{"num_hidden_layers": 13, "num_key_value_heads": 6, "head_dim": 64, "norm": "rmsnorm", "rope_fraction": 1.0, "tie_word_embeddings": true, "parallel_block": false, "init": "normal", "init_std_qkv": 0.0218, "learning_rate": 0.00105, "weight_decay": 0.31, "decay_shape": "linear", "z_loss": 1e-05, "train_tokens": 732500000}
MLP neurons of a small language model. Each row is named by its layer, matrix (gate and up: input weights) and neuron, and shows model dimensions 357-452. Each number is 500 + 25 x the weight over its row's rms, rounded and kept within 0 to 999. Numbers have three digits each. A neuron's up and down rows have the sign that makes its largest values positive.
A block is one neuron, or neurons of one layer that tend to fire together. After each block is what it responds to, as a language model described it from the Wikipedia text at the highest values.

L6.gate638:475494469505522530519471445488522517499467549492463466472536531463508511499509522478486504472502479517545498488481444521457501469470567518518531527527532519479517469475495505488537488493518487518491505517526537510491465510451485507557452495502472519486540518547521466505475487490544498487
L6.up638:516504504477502490525497520497535541474513522545535529497479465525489478475519497485535516499496474508493496489483503534489511497468505500500508480490513507502511498485524473541465494504507492471519518523490507538482448553513487502493486497489489539479549471476502527489491528521498495484
Responds to: Second word pieces finishing a split word (sh-ire, bul-lets, tr-aces, am-mun-ition), plus score digits after an en dash in sports result tables.

L5.gate40:502538468526500534465523466517496531499486552476461531524459463472486506506498502472499469476517454509499497536484513496483484442537543496493521467508525535496552499465488501506520516470496527489495472508494502473502513498448482475502490509516534503526525443540533523461496487503529518522
L5.up40:458510497518513525482540514538499551490476506529493502565480503511502498509481544499532508488551456530506483518483467483493465472525535509512500510475552510477542480496515501523548512517510529446503504490504491505466480523454475467533499483503508491481514519512528496444512487516511557488
L5.gate610:521477559525475484481478514528490534489477524471491529464502487502529465504501526527537503527530553449505467507475550521511520480502527453532523497495546508477504471488499476519474497495480475545482476542488488510496523495510491471499498479492498533507502491519482515454496449495507493510
L5.up610:450521501497479475485471511472509494496513492469466493452487558515478506487489518506521470556540464471509494486518507524471458517495497499490470494510511487497477457510480504460502514490511461493462480487508497516481489513517470513486507497491481510490491450521531560458541522486491505528
L5.gate724:495485501506527496494543498515483476515429513525441536514499489496498469430493489535484507494522474542541489488477500518500465465514522496453539471479490509471563537473486499460493497471436491520462461488493494470501496502514445477511473456497486463514496487536513477481541459470517488483
L5.up724:500484496507480492434516533499525515522478488507489491520480479487492467513510509498488502480498508522487511533532524498504533484476511471446533452511492463485485521495518443528511476482563514531526535499512510524501530451526484489509515480502504551485478490519523503511485462540534479462
L5.gate768:497501498509513498469491484529506499516516487495444514516491506467499514467539476516525494481522504543519507524475513485524496473490505480548494479488484485492518510478487500492500560506484519497492487470502493528503491477477498438512503463500503476515520493504532486490532490499497513515
L5.up768:442506498493519519509497492482467482484465515516557494488458478526497466481511538522514483440477476480503485479489455524517529531494528561478528504463501541473486500481507485506493486492519487495484509493503447501536527493509514512496477485495495495495541499537498515470443523510508467499
L5.gate826:479487464506500500448473515504474538510476505521509485493480462501547521525495548524520523466503520473562473505485460493495469487509495514483554483522512525487501514457516539530477532460501505518517485496501490508491469486504515521477439483518494485512511496506496516431467466485482503504
L5.up826:516484481493499503448550503494464545527516484489500465482498534508501483496514530520474502483487467417496473454547521514542519526470515510467510479474491478458502469498508487500437455527563513512490474497500492526503496511527491502491548513498431482499511461508526513525500532480458458467
L5.gate919:516484497457524477503494496532461525512549509530526455519445485489530539518498501499481506487553533523500479479506469522478526484490498484534488515515503513492496491504476512503474514533489499462436487474481516526483499510506489497477476517527503500525524483499532460524493473496507518464
L5.up919:519505485514514490479541507555449536515478512524540473506511461522519497528509529492497464467528524480507455498480490472500509494515538529503527439530513543523512515477525501486482499495490534490507471486473491531457482471462456530474481457514477522511524521512541472507497538526475470467
L5.gate953:501512496495490508464499464510532518479489533485486497513476498492500514450496476510468465487499446491553476495478433475506491456486499492476504496504499520505532501493511519507479466477484520497473558504543507520466494503462497505477469455540465523497507512511532512491488509521509500477
L5.up953:469520477481536460522521479547500507504446539512489499467501504513548560500466517510485493495472461481537489547511516489491490450552484507481508502547463536513512493520489521529521519482539504529470500468472485471502500481487480550519492480512509527527505550519452505459539466481505461510
L5.gate1177:503446455491474459491493497519516478513480521466463503498481488469506509502510520523481479475473527517482453516530490491487489495472460475471495509478460516510509456479535480513504508483448483514490468493520484509479466500486494474473507520513507525476478494483479512478497523457523519493
L5.up1177:517509518514512534459478506567518513495531498462557496487506540504490523500544492496474458466530516478495534546477541502519541488483533506511534491496534528472474497483447515505566501501510498482476485493506481472497506522473481551482475499468493491519528498487499528462507457483501518506
Responds to: The digit after a dash in sports scores and win–loss records, as in 3–1, 2–2 or 32–16–1, often in results tables; sometimes other numbers in tables.

L5.gate77:511509542443465495484537534518510495519456483524471478534492493552476459495481512526503483530462521541498498485518474543484486463486490504522457490468480507492532485528511486522516497518464489502444513501536521539477491557487542462485480531507501491517475480462490531480497534493504518486
L5.up77:490508457532543517493487479520512521538501525510482511498481502481544509522463477493464473545506483504532477514496492459564518493529531486564480481518490501521510455483493515484486538481471470479470515464479556490483498519477444455478492551463515517507476506502494512452496486500496490458
L5.gate349:460460473508483540484527502478470494458539499521498494539508507487544512503460550502499551465464478495546453478519484480455479506523527483497499470486480558520539481546487517506507473550545527463459481480491494512518501510533507479485488531508511521511525481497501525496532489484489490472
L5.up349:536474540551525462512476510533437501484512482501519437465557489510529499483536494554514490529489530460481480482478510528559511512497473509472481486515500492499488506505524503494493555481458432547467494514487500475514526496490468511464518498537484487457493487450495501472512466467482530498
L5.gate596:527531439554475506464522515472512470500541519519492515539495508487502526529473503521455486509504528478472505523493442490497501494511520520464490476499521535533472511535490538497498477503440486548505440482465503484517511502465495495452496491529519484512505494529477456479534511470508494497
L5.up596:472530523527510494475536471489488556496503492496485489493534457468480497495493459466483529572503476494530498494506501490508510457478501494472527498540531524479509512509447510522505539480500484531538483490487507525542509420479504521452539461484500538521519516512502539520482461520518516515
L5.gate718:514511503517494537474481529540466455531465497510522472511480540489450472515470474509499494522507500448559496463488482532512521501458499492497482467475481491504497487483518508485527516518502487466468498494489468492469487531500506518484523480513511474504528450492512481469516484489486488479
L5.up718:486533476499498465484473514561507498500478527524537442521479548505493450492504535489502505500444480496516460503509479479504489493497514510513498455466512483473496506518514482529528529511491461484518531531470429480488515509530499480522504518492505492530525476456525545483478489501524534449
L5.gate830:542518497541506477515520465511463485458513491500520511530469474502525443445483487468504480493506480539514441526465527489497525517513506521523483506476528501515464492509543505469493510472508506488518495484458473487468503498546484468518520463499512471502484506488536517471492518463481549484
L5.up830:519549494515493479528452467519454480499481503485526483472517492497460477487471495486502515557483487498507489500481477497525520534484499523519493537466510540489489530497493524467526513483519495484507510506481496507514531524521491484523476515514501544481475502494512487522514513474529482492
L5.gate950:496492471540469500490513520559455522465504489537494475509509463527482476475512480499529517495482496516497440475492471466514512500496480476469517505469528495501486477522448519514503466509478453521484463514481514501532468492509507460488478486448481462493522492470447534528483504522479539467
L5.up950:511516476507477484483480441516471486488499492484485475497508516496552464516491529477477503534512496526538475487480498493520493502486479509498504507477529484473500496496463545526496535471485487482483503489492450506476506498505494479458473495494502473519537501463495508485495491480488490498
L5.gate1157:489514494536528495478479486489461501479498514520502512495519500490503472464504510502462493516463539499502489458486501465530489493474502524491508476517501531518517465487481498480504514481513480493498452496507468468493454459521476537482518475515477495513477471476472511493527496483505520510
L5.up1157:503506530518542533503518474539503518492494470478489508512490485457508511524510483511482491478449508455477533514511486471483471477501553494488524520466527492487508487490507495443517492538532543477454473501497508503454514466447492523487506477472477488506470463521472492523510553498535488497
L5.gate1284:555509484548483520495532521494497477469522495492514508504527483499489480462502526504485483480516499546530466531516485485513533501458486486483483448489502484515492460527465584481507501518487496557524474542466495486523531502435495497514512494474495506532504530475521502456520510534493512442
L5.up1284:469530501496520492454544463490461529505516494496507453471541507479545474526488514513496518518487527461509478473495461486529503506497494466523499506528501566435508492516515459529507514487463503480479514463500468501473502488566478510481448493517546505485485468477491554517489518497511514480
Responds to: First token of a person's name after a title or clause-opening phrase (Colonel Henry, designer Willie, Green-lee), plus digit and pipe cells in Wikipedia tables.

L9.gate351:541467498513484490508527520520506491478519490528527494527483485481484463498516478456490473537506480498481527535529495421494542513491453473450510506508559491490457519480459461488492536497535487494528508480466519472525490456511503477524474499498520508517472469507510529509524504493494497484
L9.up351:499529431465507501465494450558497495514502489507544460497463504483537510462503473475498520495526500518511505530464466530486474528505519459488464503534478487506474531479505533495501533483545486464510503497461480532528494470496508447476480506504489495509514508478559522460562518459489503518
L9.gate396:510543510481482443541496504478513460523449496506481554481525513514527482500473580486496488520474505488529504519456530499523511496500481515519493482501514525518506493498506471518509494498491508486523488436470483468491498523535481509514508461486484478539518505504480531514543476533508492500
L9.up396:497516479512488446523499476491535490460487516505497485521481502477533493444490476486479520509519455512489510503488513488531517484531498484431486509499504505495453502466516526534526501471479486549522515492507453483508532484479512523552494511503502490551501476492530492482495495492464486486
L9.gate411:480531543482494465462489492547496461470450506503482519483519504480463502477486490484510505493509520503521508521530484505552533493529492508483497496492498505479501522499507475497489543510532431473507477510514456512507448475462532515428483512492499538455514459504522458506530475497523468459
L9.up411:494529511518477491489523475491478513555515497481522522461507506472477510526502477514523499500430490476512502480508552574508568513476522498528514504450511496499483496480502490523503484498503525531521524520513494519495549520542504502521545499525541502535502509509490487489471483511486513517
L9.gate599:498493508503488498451525464457489481518447496525498502491498488481484490511468464513526490561481531480492536552530495466530548529507522503510441497504532507499487526487491444462530534494501533500522504542523517434496543499510484465479447457509494486480489459509512538513529530516511500511
L9.up599:485512458505484482525462516499441445494492486486487497472504512500483490496519470515500451501534526480483514456499530494488550538463442494562473507443512494456473505496520490483459486514469490505504490440462480541489534536536509547506509521502535516515505479480519489568474531525535506510
L9.gate726:532477536503499526519503458496544479507481508507505523483482490487494504480515518545497440464472513497492509497527551497536470494575498472447435482460502495461485524504524510490482508488466491511524521484550477510520485505489538466509507522500496476479494448512499537497523498512542530456
L9.up726:527494477513512509454479553493494548499541547477468506540496442504492487490535484542546500532537489490493485517525514467496529515542475531532490493493531511527486476489470486501483473491514491528517526530509526543485523483511497449516467488454526511478500517517472482503505542491524497498
L9.gate733:496530504488494516488530491503503518527547499477510560511511488475532536483479527503537554484453506502517508509442447519492540499472513460511517523548500504506491483489520498490490493501532494508529523477482452509481505507525502486528488519525533504528505493453480481517491476507540486476
L9.up733:497512517512500522494520482536519499517495474528492512527519499448540454482487529482492526502472522459522476500519494513483502539501483521481505504532503486492519576495447473503527464540501499500510467476544499493514506489494535505538498499464478557462467465487470494493534494539526523540
L9.gate841:500491490481457514499515501516518508508490506556504537482534431470501519470471544515545464483445504475486529515471524487510529490542491490521520482490515526471493520492509483519462495525492502496493482478495492478506475480525512460523508510489475496490488430517525500521533459523507525508
L9.up841:499489464563485489478526499526516493488482495509515504524503456489496562466512457491509465505488491517501522510476523499487572485508460508529527502488510566436444510477485485502484485522498487560468481478494499525527482512542535454542501515503509495508508445468537477505499469500523494477
L9.gate930:483464520507479497489495458472526473480480514507530524467502500456498528488488499506528487465474516481490505540489515511497546494531508486519451474494524522477481517470491455472531527512523501511516512533520451481542526488523487526500523509475532491529494440538503478496478505520484480502
L9.up930:496470535489475438450518492491531501474493515487505534545485505496498510517497509470519535474503498538498507525480493481508543476497490503532459461555525489479452516518527448508502480506482487478483534518539498484509493503503475535467467490485507512529458473520468495464549488511504474493
Responds to: Final token of a person's (or organization's) name when it opens a sentence or paragraph as the subject of biographical text, e.g. Dunn, Miller, Finlay.

L6.gate443:472488521516550476470498456445486523491512495480501512499532505472464500508549470465464481533425504460521505512452521522520565466442516499466497494552530524484529469512469471432442508509508481512507483496551503469493506490480523530475497488500468480492447475502488469541523490513517498529
L6.up443:521520534506514481472544499477464550468538501494480514494475523499531511532504521516486505538515508538504453489511484504474488479506505476504490512531544508502526523512495519533499491459527527514470487468466440461493469433549504527491488465525524472509511514511526536546534462467528514482
Responds to: Opening word piece of a multi-token proper name that was mentioned earlier and is now named again, often starting a sentence or following the, e.g. War(ped), Bar(aga), Fried(man).